{
  "norm": "rmsnorm",
  "optimizer": "muon_variant",
  "schedule": "wsd",
  "max_steps": 4348,
  "dataset": "wikipedia_en"
}
MLP neurons of a small language model. Each row is named by its layer, matrix (gate and up: input weights) and neuron, and shows model dimensions 112-207. Each number is 128 + 24 x the weight over its row's rms, rounded and kept within 0 to 255. A neuron's up and down rows have the sign that makes its largest values positive.
After each neuron's rows, "fires after" lists the tokens most often just before its 100 highest values on Wikipedia text that the model never trained on; "fires in" lists the words (lower case) most often at its 100 highest values on Wikipedia text that the model never trained on.

L10.gate118 [142  80 117 162 106 127 156 100 158 101 130 164 121 143  99 143 103 115 124 127 116 178 130 109 164 146 129 150 129 125 128 119 129  94  90 108 146  78 133 111 123 147 126 117 144 141 147 125 183 116 130 114 137 111 102 131 117  85 141 129 158 167 125 148 131 159  85 101 130 150  66 154 109 111  95 101 136 162 137  56 136 116 131  89  90 122 134 154 135 140 129 162 188  95 137 140]
L10.up118 [148 133 142 151 120 127 137 145 130 138 132 142 122 153 131 124 139 139 113 120 100 134 124 132 114 115 127  87 128 140 132 125 122 131 119 127 155 156 135 152 123 144  98 140 134 137 142 198  81 125 129 137 144  97 143 125 127  79 126 152 136 133 129  69 109 134 127  97 102 142 171 158 141 130 114 112 120 131 116 138  73 124 115 120 189 140 159 169 112 108 156 101 131 152  95 102]
fires after: " the", "s", " their", "The", " her", " its"
fires in: "first", "only", "most", "largest", "early"

L8.gate278 [160 146 120 138 124 141  93 104 125 102  82 152 118 166 102  80 148 147 143 153  49 116 125 140 131 106 161 132 163 137 141 135 142 113 134  81 141 149 106  95 130 194 127 140 112 144 113 108 136 165  85 135 155 191 141 145 122 128  86 123 103 117 147 127 117 117 140 126 115 135 101 111 208  93 133 117 119 143 144 106 117 125 118 106 124 106 135 151 137 145 146 138 121 134 139 138]
L8.up278 [137 116 127 128 126 147 124 112 159  61 103 148 103 135 118 141 122 117 129  96 129 120 106 137 118 135 178 132 126 128 143 125 124 144 126 117  99 123 111  93 162 112 109 127 130 148 125 107 148 161  83 113 185 123 132 158 151 113  82 144 106 138 117 142 119 116 148  93 140 159 152 152 166 137 110 110 105 139 149 120 118 139 110  97 141  79  82 134 133 132 114 133 141 153 151 158]
fires after: " was", " had", " has", " have", " |"
fires in: "been", "also", "being", "position", "not"

L2.gate435 [104 128 112 128 147 141 176 114 148 136  96 141 161 129 160 114 118 118 172 185  85 135 133 159 146 162  73 153 136 138  80 114 141 142 140 122 128  74 139 105 104 153 151 152 178 135 126 135 132 135 101 159 121 128 129 106 137 121 101  85 123 139 126 119 133 126 116 117 134 155 167 143 142 101 143 123 121  96 109 108  99 119 109 141 116 165 100 135 145 111 136 143 131 121 105 124]
L2.up435 [146 122 129 143  88 123 177 132  71 191  90 125 166 130 126 136 142 104 158 129 122 104 112 109 157 112  98 106 129 141 132 119 192 122 118 109  79 181 102 159 124 170 145 101 154 149 120 110 120 101 174 146 134 110 148  91 118 143 111 128 132 124 139 144 126  68 150 122 111  66 135 126 149 144 152  77 177 133 154 122  90 100  99 123 112  77 104 130 170 155 135 183 142 117 104 155]
fires after: " the", "1", " |", " a", " was", "The"
fires in: "first", "second", "third", "fourth", "1st"

L2.gate101 [130 128 154 112 111 138 113 176 115 121 146 102  98 109 123 121 146 136 154 157 150  98 153 142 131 122 130 154 119 127 108 145 129 131 144 117  93 115 106 148 144 179 163 114 102 164  70 135 108 106 142 143 143 130 112 120 152 128  97 155 126 120 135 135 168 130  96 143  98 119 160 123 121 137 149 109 102  85 138 115  99 139 116 133 144 106 106 125 167 164 137 148 144  99  84 132]
L2.up101 [138 132  89 108 166 169 127 132 103 130 150 105 154 171  69  90 117 142 136 134 115 142 120 129 131 108 134 103 109  82 122 113 148 112 114 111 133 130 108 142 107 134 110 101 114 131 132  96 118 110 125 110  89 132 180 139  99 153 152  79 101 141 147 128 113 119 127 164 140 120 132 157 153 124 164 122 131 134 141 139 163 131 165 133 125 106 158 135 100 108 103 105  87 142 149 134]
fires after: ".", " of", ",", "\n", "ing", " that"
fires in: "this", "there"

L2.gate582 [101 126 139 143 142 123 185 125 133 123  97 131 140  73 147 130  92 130 143  93 107 143 138 148 150 123 126 121 129  86  90 117 118 117 153 115  94 124 150  79 121  98 138 124 112 155 140  98  69 112  98 142  91 131  97 146 128 177 145 132  76 141 159 104 132 135 140 141 150 106 133 153 101 140 126 131 111 114 170 121  68 132 136 121 161 131 163 160 145 133 145 152 133 124 176 101]
L2.up582 [140 128 124 129 114 112 166 107 143 119 160 130 158 135  95 138 129 131 114 129 138 185 131 160 131 116 119 149 148 154 136 142 150  91  82 142 140 138 123  87 135 136 133 100 120 101 202 135 124  35 142 149 136 116 108 123 120 139 132  79  83 105 126 105 113 102 153 165 143  92 103 148 140 155 138 140 103 147 129  84 110 117 103 120 123  99 134 100 122 117 120 134 122 131 115 138]
fires after: ".", " the", " a", " as", "The"
fires in: "on", "second", "part", "result", "one"

L7.gate331 [146 140 111 137 119 107 172 120 128 127 136 118 142 130 108  93  94 139 121 111 187 134 140 104 130 113 134 136 157 161  91 130  78 151 134 106 116 101 116 143 134 189 169 116  85 198 105 108 143  74 167 117 108  72 158 172  96 136  70 157 123 130 154  96 151 165 119 139  79 120 137 129 155  69 130 120  83 133 117 144 101 153 114 120 137 123 122  91 123 130 142 146 158 151 143 165]
L7.up331 [130 103 144 124 129 153 148 124 133 113 152 147  93  91 128 114 153 137 132 145 113 106 156 102 139 113 138 143 149 144  94 114 121 125  94 111 143 110 110 114 123 163 191 107 113 163 149 174 169 118 188 135 116 103 137 102 129 128 125 135 139 147 135 127 151 139 146 115 120 110 133 111 126 123 126 121 134 180 115 120 159 175  42 155 124 126 116 120 124 157 149 153 143 152 131 144]
fires after: "\n", ".", "-"
fires in: "on"

L2.gate414 [112 112 122 122 157 145 148 137 134  91 118 130 205 142 159 116 129 108 150 132 151 122 143 103 118 138 158 135 146 116  88 133 161 145 136 127 103 151 142 117 107 158 127 128 129 113 185 112 118 112 143 103 110 121 122 113 112 155 129 107  87 163 144 166 116 107 120 157 157 123 140  99 148 159 165 130  99 136 109 114 112 111 149 147 163 138 144 139 156 117 116  80 141  99 105 131]
L2.up414 [126 126  85 146 125 143 154 152  99 103 152 133 171 118 106 137 145  99 166 157 125 143 129  66 152 138 141 113 150 128 115 111 161 132 134 139  93 109 168 140 101 127 109 117 148 114 126 133  98 114 149 120 126 155 128 114 113 150 136 109 128 187  94 181  93 116 126 145 138 107 146 105 121 149 125 153 150 165 113 126 123 125  94 145 139 111 157 130 124 150  97 101 158 113 136 140]
fires after: ".", ",", "|", "\n"
fires in: "there", "at", "however", "turnout", "baranya"

L2.gate73 [127 154 127 136 130 106 125 135 131 139 134 146 132 164 150  90 181  70 135 136  93 136 146 101 133 131 122  83 181 117 114 123 152 157 133  59 104 139 114 122  86 161 151  97  91 161 105 134 171 120 156 127 121 158 138 159 117 111  80 137 133 112 105 113 153 130 193 107 130 122 147 123  90 159 147  97 162 152 109 140 108 155 125 105 156 145 141 149 127 155 121 139 145  89 148  88]
L2.up73 [140 141 149 127 150 160 138 126 144 175 151 118 110 169  89 113 147 144 135 109 185 116 155 149 165 112 101 133 141 134 123 142 164  96 122 135 112 143 124  85 169 160 105 143 136 107 129 157 110 123  89 133 165 139 152  96  98 140 116 135 108 153 142 139  92 102 117 158 111 106 122 140 128 137  99 134 110 102 133 138 116 118 137 149 129 134 106 108  98 189  83 133 154 105 191 121]
fires after: ".", ",", " to", "°"
fires in: "there", "however", "6", "friend", "visit"

L2.gate513 [109 145 112 135 136  82  79 141 170 109  93 146 156 115 108 134 135 148 162  80 111 147 131 135  84 147 139 120 172 147 149 112 115 129 121  97  91 176 122 106  97 106 117  92 109 151 108 120 127 114 126 128  98 110 130 109 177 136 161 120 125 166 157  99 155 111 131 118 166 172  95 115  96 146  76 124 130 131 151 118 174 144 137  68 115 151 122 152  96 141 117 147 147 100 123 114]
L2.up513 [158  85  83 147 115  85 127 104 137 121 177  91 151 134  96 140 155 129 139 108 114 117  81 110  96 152 106 102 141 153 144 119 136 144 125 137  98 165 131 122 107 165 110 127 195 120 137 119 134 138 130 151 115 136 132 135 169  92 140 142 140 151  98 128 155 115 152  80 141 176 111 120  98 141 105  76 133 105 105 112 149 129 102 124 112 107 126 135 111 134 125 147 137  97 154 133]
fires after: " has", " have", " had", " can", " also"
fires in: "been", "be"

L14.gate96 [116 153 133 141 123  79 127 115 138 117  96  92 123 119 157 115 116 157 157 125  95 141 119 128 107 149 139  96 144 118 135 129 127 120 132 141 108 137 119 152 122 120 151  85 148 147 130 104  68 172 142 112 121 146 157  70  91 136 120 125 111 168 170 103 145 133 103 118 150 123  63  98 114 138 142 122 121 108 108 169 157 127 106 164 121 123 138 163 133 124 108 125 120 105 121 107]
L14.up96 [150 131 113 134 179 116 127 154 147  91 128  49 101  96 127 130 160 168 136 124 122 143 135 138 137 154 122 132 106 144 145  84 123 122 141 153 134 157 143 140 109 105 110 113 167 103 167 142 113 166 104 147 144  79 126  95 124 138 116  79 106 119 130  96 145 132 134  89 129 147 141 127 123  99 163 116 135 106  97 146 123 105 146 126 113 136  92 120  72 136 141  75 129 129 132  90]
fires after: "0"
fires in: "2020", "2023", "2024", "2021", "2022", "2025"

L16.gate420 [137 106 138 147 101 107 128 125 155  72 106 107 122 109 111 120  69 180 134 163 136 156 135  99 137 117 114 138  87 132 103 113  90  54 155 138 110 124 110 122 115 182 126 150  81 111 119 105 152 151 131 154 123 153 148 133 133  76 126 132 127 130 162 132 138 111 139 117  98 171 112 124 153 126  93 124 134 136 101 109  79  80 198 116 156 132 145 111 169 120 128 109 133 148 114 144]
L16.up420 [127 115 154 178 139 145 173 112 134 114 127 159 116 104 138 153 114  91 154 203 151 108  92 112 117 122 114 119 141 138  98 118 148 134 101 135 120 112 135 119 151 101 107 116 134 102 120  60 136 106 141 116 105 155 100 148  40 106 151 148  94 113 121 105 187 151 154 113 120 180 117 132 141 158 123 142 127 116 134 162 135  84 124 150 134  98 134 104 151 124 138 109  82 109 130 105]
fires after: ".", " In", " there", ",", " There", " a"
fires in: "however", "and", "are", "addition", "result"

L3.gate168 [142 106 113 152 130 116 126 148 138 156 103 115 113 120 145 141  92 164 111 132 153 103 173  77 164 124 164  90 150 139 119  97 134 127 155 108 117 184  82 161 136 149 103 129 161 144 145 100 130 111 138 141 119 105 108 141 116 161 175 121 103 106 126 152 117 122 142 142 145  96 129 157 125 138 111  55 138 126  85 112 162  91 162  99 133 127 167 174 126 129 158 101 139  94 103 161]
L3.up168 [155 135 119 120 107 100 146 112 161 129 109 175 113 135  89 144  81  88 132 153 114 135  99 146 133 164 128  61 138 146 134 131 103  90 118  98 149 162 146 107 132 149 114 101 161 163 175 101 125 159 162 140 147 141 146 155 152 132 130 145 120 118 138 168 142 119 129 126 140 123 150 138  72 118 158 125  73 120 140 144 101 132 129 126 115 145 139 105  92 122 111 150 136 137  88 147]
fires after: " was", " is", " son", ",", " De", " S"
fires in: "also", "of", "appointed", "replaced", "deep"

L3.gate44 [131 138 118 111 146 114 119  77 142 148  76 150 124 141 124  96 125 124  92 122 134 133  88 102  93 167 154 130 111 122 105 111  73 130 115 103 169 101 151 146 195 136 151 107 109 119  93 142 157 121 122 130 134 167  97  96 143 112 117 125 139 117 134 112 121 148 120  83 118 153 117 119 119 115 110  92 115 116 149 126 156 166  66 130 125 148 142  96 138 141 115 126 137 123 145 164]
L3.up44 [140 110  88 165 117 123 120 127 128 148  94 145 116 116  93 135 152 127 122 123 143  66 112 114  99 146 119  86 105 108 102 151 103 119  81 131 144 123  88 120 118 150 131 125 110 161 128 141  92 174 131 164 136 114 142 107 152 151 136 124 167 121 139 150 146 148 121 162  99 152 122 140 146 147 104 182  99 107 160 150 129 144 115 124  82 143 114 111 108 126 108  89 116 183 167 128]
fires after: " (", " ", "-", " b", " c"
fires in: "born", "year", "cold", "bacteriologist"

L3.gate39 [137 151 165 126 148 138 136  76 122 129  91  87 122 113 125 132 150 131 116 110 113 136 132 115 111 136 136 103 137 133 146 146 125 166 127 136 101 133 153 106 157 123 138 116 140 159 108 190 146 123 125 144 132 120 132 131 180 126 124 126 103 150 169 159 110 137 133 120 122 125 135 128  90 121 137  88  98 153 170 187 116 120 171 161 154 138 133 132  95 112 140  90 121 107 113 150]
L3.up39 [103 159 150 120 162 136 110 115 127 137 126 151 132 136 120 118  68  94  93 140  94 144 131 150  87 113 114 137 159 126 163  99 119 132 114 139 134 143 128 143 159 125 168 117 163 132 105 110 163 157 119 129 156 173 149 131 154 126 126 144  93 119 134 103 110  83 149 158  70 162 100 152 116 132 153 117 116 154 151 158  68 122 163 151 129 150 117 133 123 102 154 113  83 134 128  84]
fires after: "9", "4"
fires in: "1990", "1992", "1991", "1942", "1940", "90"

L3.gate421 [127 169 131 117 157 104 111 137 137  65 125  78 121 128 132 151 113 163 101 135 151 164 116  99 133  98 137 145 220 104 156 155 141  84 161  94 148 141 136 139 120 152 164 137 151  75 154 170  99 132 134 122 136 194 151 135 178 133 111  83 110 137 162 130 111 141 123 126 141 120 123 108 133 105 113 123 163 114 152 118 183 122 133 113 115 137 120 100 136 156 129 121 120  97 143 130]
L3.up421 [122 167 132  75 111 113 119 124 123  84 127 152 107 117 160 129 133 129 112 146 167 139 141 116 143  92 152 166 164 136 166 113 164 110 153 104 138 179 123 134 121 161 152 132 156 132  85 181 151 124  97 127  97 138 132  89 139 111 108 110 148 145 150 138 111 145 104 141 141  88 131 101 154 117 102 159 145 127 151 162 149 128 120 128 128 138 100 105 143 132 146 153 113 136 127 112]
fires after: ".", " that", ",", " where", " as", " when"
fires in: "it", "they", "its"

L2.gate306 [131 102 148 115 137 105  87 158  91 141 114 148 111 123 128 120 128  94 144 141  77 111 121  95 101 134 164 108 124 132 110 141 114 123 106  98  99 130  94  96  93 167 128  84 122 125 145 147 141 159  81 127 149 108 158 101 149 113 111 152 116 115 109 119 129  84 179 140 132 132 113  89 134 124 161 172  69 130 129 136 130  94 127 162 112 138 134 143  95 127 160 127 154 156 110 156]
L2.up306 [105 102 127 130 130  89  97  99 116  93 101 146 123 167 155 155 135 181 100 138 148 122 145  82 135 122 131 118 158 123 129 150 137 105 148 117 131 150 114 125 103 137 140  98 118  97 146 147 125 148 122 148 169 144 143 158 177 145 102 130 148 168 137 120 185 133 112 137  93 121 120  90  95  94 167 115 100 110 162 162 125 109 100 100 139 165 145 116 149 121  98 147 138 118 109 118]
fires after: " to", " would", " have", " had", " has", " should"
fires in: "be", "been"

L8.gate526 [117 168 135 152 132 129 151 167 152 127 124 127 146 113 109  81 139 102 154 152 104 134 124 141 110 118 139 136 132 117 125 143 136 165 157 134 147  99 131 143 130  87 119 106 161 164 115 158 156  73 113 108 130 130 127 128 190 147 142 101 119 125 116 117 141 155 146 140 132 136 143 122 154 161 105 171 130 123 111 152  86 117  85 110 134 117 117 100  90 139 103 167 116 117 112 116]
L8.up526 [ 86 139 113 138 124 141 124 126 158 120 125 133 104 152 105 143 107 130 138 189 113 154 122  93 183  97 132 144 117 119 108  92 117 105 135 135  53 124 155 133 134  72 113 118 158 160 142 140 160 138 157 104 160 117 152 145 112 142 103 117 129 133  84 139 153 129 127  97 126 160 124 140 132 180 146  84 131 113 114 161  99 124 141 143 115 104 139 145 151 134 119 159 105  93 107 109]
fires after: " the", " The", "The"
fires in: "first", "most", "only", "largest", "main", "best"

L7.gate392 [139 116 119 111 111 143 130 113 111 125  69  97 149 131 150 112 135 128  99 131  85 169  89 110 156 121 130 121 140 101 129 144 168 136 165 126 144 143 145 101  93 117 129 115 128  88 146 114 109 118 100 126 132 145 157  81 160 144 137 143 150 157 126 150 181 146 122 165 104 106 130 144 140 136 142 116 139 101 123  91 133  94 160 163 154 156  84 131 136 144 127 113 117 107 151 140]
L7.up392 [151 151 134 140  94 124 148 146 142  75 151 145 127 120  97 108 157 114 106 117 140 145 125 113 157  72 111  90 100  94 116 108 167 111 133 126 141 107 109 111 129 164 168 144 125 144 159 136 152  76 134 100 123 156 161 124 150 159 156 157 131 162 118 142 100  90 123 189 132  59 117 123 148  97 128  82 147 118 108 111 143 147 111 125 135 112 104 155 128 131 154 152 171 143 108 145]
fires after: ",", ".", "\n", ";"
fires in: "but", "however", "after"

L2.gate502 [104 121 125 169 135 122 105 133 133 124 167 133 108 173 144 142 156 135 106 119 114 113 135 155 159 136 134 138 155 134  90 187 168 115 112 137 124 105 147 139 131 109 128 145  87 119 136 156 109 125 143 123 143 125 146  93 168 116 112 133 129 121  99 119 135 167 195 104 104 164 100 145 139 116 159  90 182 117 161 157 183 144 154 124 157 160 112 104 106 122 115 156 143 141 175 147]
L2.up502 [127 128 130 174 132 118  92 162  95 108 179  97 117 172 150 160 120 136 138 124 109 140 147 167 149 147 158 136 154 149  95 173 125 125  86 150 132 122 114 133 111  97 106 146  88 106 152 143  87 137 122 116 113 156 131 125 143 118 117 122 133  88  78 128 151 132 211 109 103 148  93 145 142 115 102 102 145 111 136 156 155 140 156 148 128 136 118 127 125 135 109 151 119 128 210 145]
fires after: ".", " |", ").", " of"
fires in: "she", "he", "heather"

L6.gate4 [149 157 135 111  84  92 144  97 136 112 100 111 156 140 130  70 124 111 105 188 143 127 116 152 112 143 138 104 146 116 105 106 114 172 123 117 146 163  88 143 131 102 121  77 120  98 145 123 101 140 147 122  90 127 133 166 147 129 109 114 121 126 122 156 127  98 109 139 190 100 128 122  95 115 187 155  77 110  98 130 151 159 150 102 105 110 126 172 160 120 143  99 131  96 120 141]
L6.up4 [138 115 119 137  93 151 112 106 106 116 114 106 124 126 189 119 147 140 126 133 154 144 133 112 133 138 164 140 144  90 125  85 113 111 100 128 128 147 166  92 120 176 140 132 128 132 121 123 120 137 153  99 117 135 150 122 135 137  86 151 129 148 120 131 153 105 103 123 125 127 137 122 121 143 132 139 117 138 134 118 121 140 177  87 117 120 106 127 157 127 110 115 113 144 112 150]
fires after: ".", " the", " each", " to", "\n", "s"
fires in: "after", "other", "took", "last", "hand", "level"

L8.gate206 [127 111 153 140 109 131 114 126 170 153 135 117 144 153 144 125 148 123 131  78 135 137 150 131 135 106 184 126 118 162 145  79 152 183 101 116 116 139 101  97 149 157 128  67 129 130 125 148 123 104 111 145 140 120 154 129 125 128 131 133 117 140 140 128 108 104 144  72  95 110 108  93 113 108 127  86 131 109  94 134 146 134 107 114 155 128 154 172 147  77 111 100 121 137  95 109]
L8.up206 [164 116 151 130 154 138 139 128 151 147 118 183 124 136 126 116 112 138  87 199  66 121 123 173 119  90  90  90 170 159 122 133 139 148 121 110  97 135 139 120 157 138 104 125 124 102 119 147 112 131 116 116 202 139 114 114 137 156  76 169  90 157 123 146 117 110  90 105 138 178 109 170 107 128 134 150 138 115 143 126 111  78 132 121 103 154 129 150 109 138 141 115  94 111  83 118]
fires after: "2"
fires in: "2023", "2020", "2000", "2010", "2006", "2021"

L3.gate442 [123 147 128 144 128 141 135 102 160  81 125  90 129 133 116 131 114 115 124 105 108 119 125 144 130 130  93 127 147 127 112 160 100 150 146 152 110 126  93 163 128 138  88 106 135 103 172 117 135  76 131 116  95 137 138 108 142 126 123 148 148 147 130 145 127 183 130 117  96  99 127 137 138 130 144 138 150 133 147 127 117 107 145 116 114 137 126  96  95 158  98 148 166 140 141 128]
L3.up442 [109 133  88 129 120 147 130 167 141  81 132  79 134 192 115 129 170 123 149 166 158 152 153  94 124 101 163 159 130  97 134 132 145  89 159 130 109 118 120 181 127 110 119  54 144 130 111 117  91  71 144  85  86 145 170 141 120 153 142 142 118 106 116 160 110 120 116 139 111 126 108 155 134 133 144 180 162 128  69 143 131 170 214 134  96 161 108 108 106 143 122 150 142 123 157 125]
fires after: ".", "\n"
fires in: "the", "it"

L2.gate626 [109 146 116 121 120 139 147 130 128 169 131 118 117 126 121  99  61 140 123 119 142 138 142 115 139 134  96 131 138  83 160 133 101 101 119 144 134 161 107 105 148 128 125 139 107 112 107  98 113 117 154 116 123 169 129 160 108 136 133 103 111 127  85 142 189 167  97 142 108 162 166 133 127  92 140 130 139 140 136 173 143 132 108  81  91 122 103 133 134 179 102 103 164 119 152 129]
L2.up626 [145 145 100 128 133 145 140  90 172 105 153 117  92 141 110 118 140 134 143 126 139 126 153 102 145 149 107 144 115 147  88 138 161  91 180 180  95 133 147  95 141 141 142 116 144 125 146  96 152 142 128  97 123 148 117 126 128 129 137  98 118 134 132 176 101  64 134 102 125 141 156 135 143 127 174 148 108 117 133 139  96 151  87 109 148 141 158 130 148 140 123 121 123 144 146 159]
fires after: "."
fires in: "she", "he", "they", "after", "these"

L3.gate140 [106 119 146 133 151 170  82 137 106 146 118 117 123  95 124 139 118 112 117 133 117  84 171 124 173 124 159 130 159 125  85 127 120  92 131 148 128 177 143 105 161 145 138 126 129 113 147 146  94 138 165 104 112 123  90 116 123 108 113 109 144 106 112 151 102 106 144 143 138 124 133 166 140 124 150 131  90 106 101 104  89 178 157 133 103 118  92 110 133 138 146 125 176 171 162  93]
L3.up140 [100  95 151 172 101 124 110 154 116 167 130 150 112 105 127 128 113 126 139 122  94 134 164 113 124 162 144 125 147 145 121 103 142 137 112 113 109 155 138 148 132 139 122 145 119 132 139 156 123 144 173 123  93 143 146 123 110 122  95 134 148 113 106 103 153 100 145 188 116  93 118 115 109 123 141 171 151 154 142 130 120 163 167 153  83 146 143 136 103 116 121 184 138 141 112 135]
fires after: "-", ".", " of", "ham", " in", ","
fires in: "his", "ibn", "hisham", "herminie", "my"

L2.gate88 [126 149 144 105 153  96 105 111  74 131  82 134  86  93 101 114 164 117 114 121 126 142 152 117 120 136 117 128 125  86 104 139 148 123 109 116 160  94 183 158 129  71 169 139 141 108 105 126 129 135 151 140 137 148  87 127 126 135 126  93 111 138 111 124 114 141 147  97 114 124 132 162 144 147 144 114 142 107  96 130 150 135 131  99 141 110 116 131  80 133 130 102 128 167  79 122]
L2.up88 [185 135 165 152 101 145 141 134 119 108 143 107 135 122 171 143 148 121  88 181 129  67 158 108 118 143 122  91 125 155 133 124 107 135 135  94 163 123 109 143 130 138 112 129 101 112 110 111 123 126 153 122 129  70  83 119 122 112 146 117 151 152 118 126 102 114 139 119 168 188 126 146 139 161 127 130 133 142 174 128 168 113 151 115 132 110 102 126 124 137 130 146 119 145 100 169]
fires after: " ", "5", "0", " +"
fires in: "9", "94", "96", "59", "90"

L2.gate428 [180 186 173 137 139 130 111 118 139 114 101  92 172 140 125 128 124 113 120 127 133 136 148  93 130 154 113 121 151 120 116 122 100 104 100 103 128  79 119 116 165 115  96 147  35 126 158 130 144 138 164 109 128 121 127 157 125 111 116 132 130 125 147  80 103 156 173 109 119 130 125 134 114 126 146 104 134 111 139 131 138 171 120 140 114  81 103 154  94 120 158 153 171 126 194 180]
L2.up428 [182 174 173 119 112 115 122 140 102 102 116 110 120 133 105 106 167 134 128 138 145 131 151 125 137 152 101 130 132 122 116  85 119  91 123 102 119 102 150 132 139 136 124 142  96 119 150 133 141 102 154 102 111 119 133 159 128 106 108 143 146 115 150  97  89 153 158 129 151 145 158 133 130 123 131 113  99 117 126 122 127 158 133 117 142  93 122 171  81 159 158 153 132  97 117 154]
fires after: " ", " +", " (", " −"
fires in: "9", "94", "96", "8", "81"

L2.gate420 [132 116 143 132 144 125 141 131 115 106 126 131 132 141 101  99 125 129 155  98 118 128 147 122 139 159 180 134 121 111 132 116 117 182  94 152 124 129 136 135 125 124 151 120 100 121 131 151 139 101 151 109 132 117  83 122 139 162 139 116 125 136 117 155 167 169 146 145  88 120 130 133  81 130 145 129 124 144  67 123 140 130 175 148 104 116 106 133 107 141  98 123 197 149 124 159]
L2.up420 [156  92 109 144 139 122 121 144 140 102 146 116 107 156 121 149 132 112 162 137 185 112 138 114 113 146 125 111 135 164  95 152 145 139 127 167  93 126  97  77 109 159 118 119 142 154 118 142 110 106 126 103 123 156 126 119 136 135 140  73 113 133  94 145 167 121 174 116 115 114 164  75  93 150 175 155  82 109 139 134  91 166 139 119  96 147 133 140 115 195 158  68 123 155 150 139]
fires after: "."
fires in: "he", "she", "it"

L2.gate397 [ 96 135 137  96 121 104 103 191 143 109 120 148 161 138 113 110  94 134 110 117 139 123  67 159 160 132 151 163 123 113 123 110  87 131 155 108 112 124 144  92 191 160 137 109 123 133 112 150 123 117 112 156  90 120  86 141 118 137  95  96 125 156  90 139 116 111  95 116 140 124 148 102  82 135 149 116 139 147 131 151 142 117 151 149 139 145 140 110 100 148  94 187 147 113  86  91]
L2.up397 [134 144 162 136 131 128 138 106 115 115 147 119 121 105 187 175 119 149 126 151 113 144 170 144 153 144 123 125  96 148 181 115 104 124 140 114 193 136 137 136 130  88  87 127 118 149  94 129 124 122 161 118 114 175  98  67 128 172 141 105 119 163 148 181 147 136 124 114 119 140 112 142 159 115 130 125 114 109 147 117 135 141 139 158 113 131 165 118 100 166  86 167 124 134 131 105]
fires after: "E", ".", " (", " \"", "A"
fires in: "goes", "s", "as", "bioshock"

L2.gate265 [148  92 140 176 137 172 152 112 130 101 139 147 140 150 144 150 155 139 114 124 134 150 145 111 128 144 138 152 134 170 112 151 109 105 133 153 128 158 140 123 119 114 135 112 103 105 161 144 167 136 124 141 118  98 122 105 139 121 144 130 108 129  79 130 144 113 208 132 112 111  92 165 122 109 149 128 107  97 122 154 110 111  95 161 102 157 145 121 103 106 117 165 117 152 202 158]
L2.up265 [161  69 113 129 146 118 137 143 145  96 112 172 145 147  96 101 130 120 126 130  97 176 148 120 128 169 148 130 137 118 124 165  76 104 177 119 133  91 131 103  96 180 141  90 147 148 117 140 190 107 109 170 117  99 109  98 160 106 124 133 149 162 126 138 129 105 151 133 112 145  91 139 121 112 186 145 113 112 152  88  85 165 103 136 123 142 137 140 122 155 152 116  84 127 136 138]
fires after: " (", " \"", ".", " "
fires in: "born", "later", "now", "in", "late"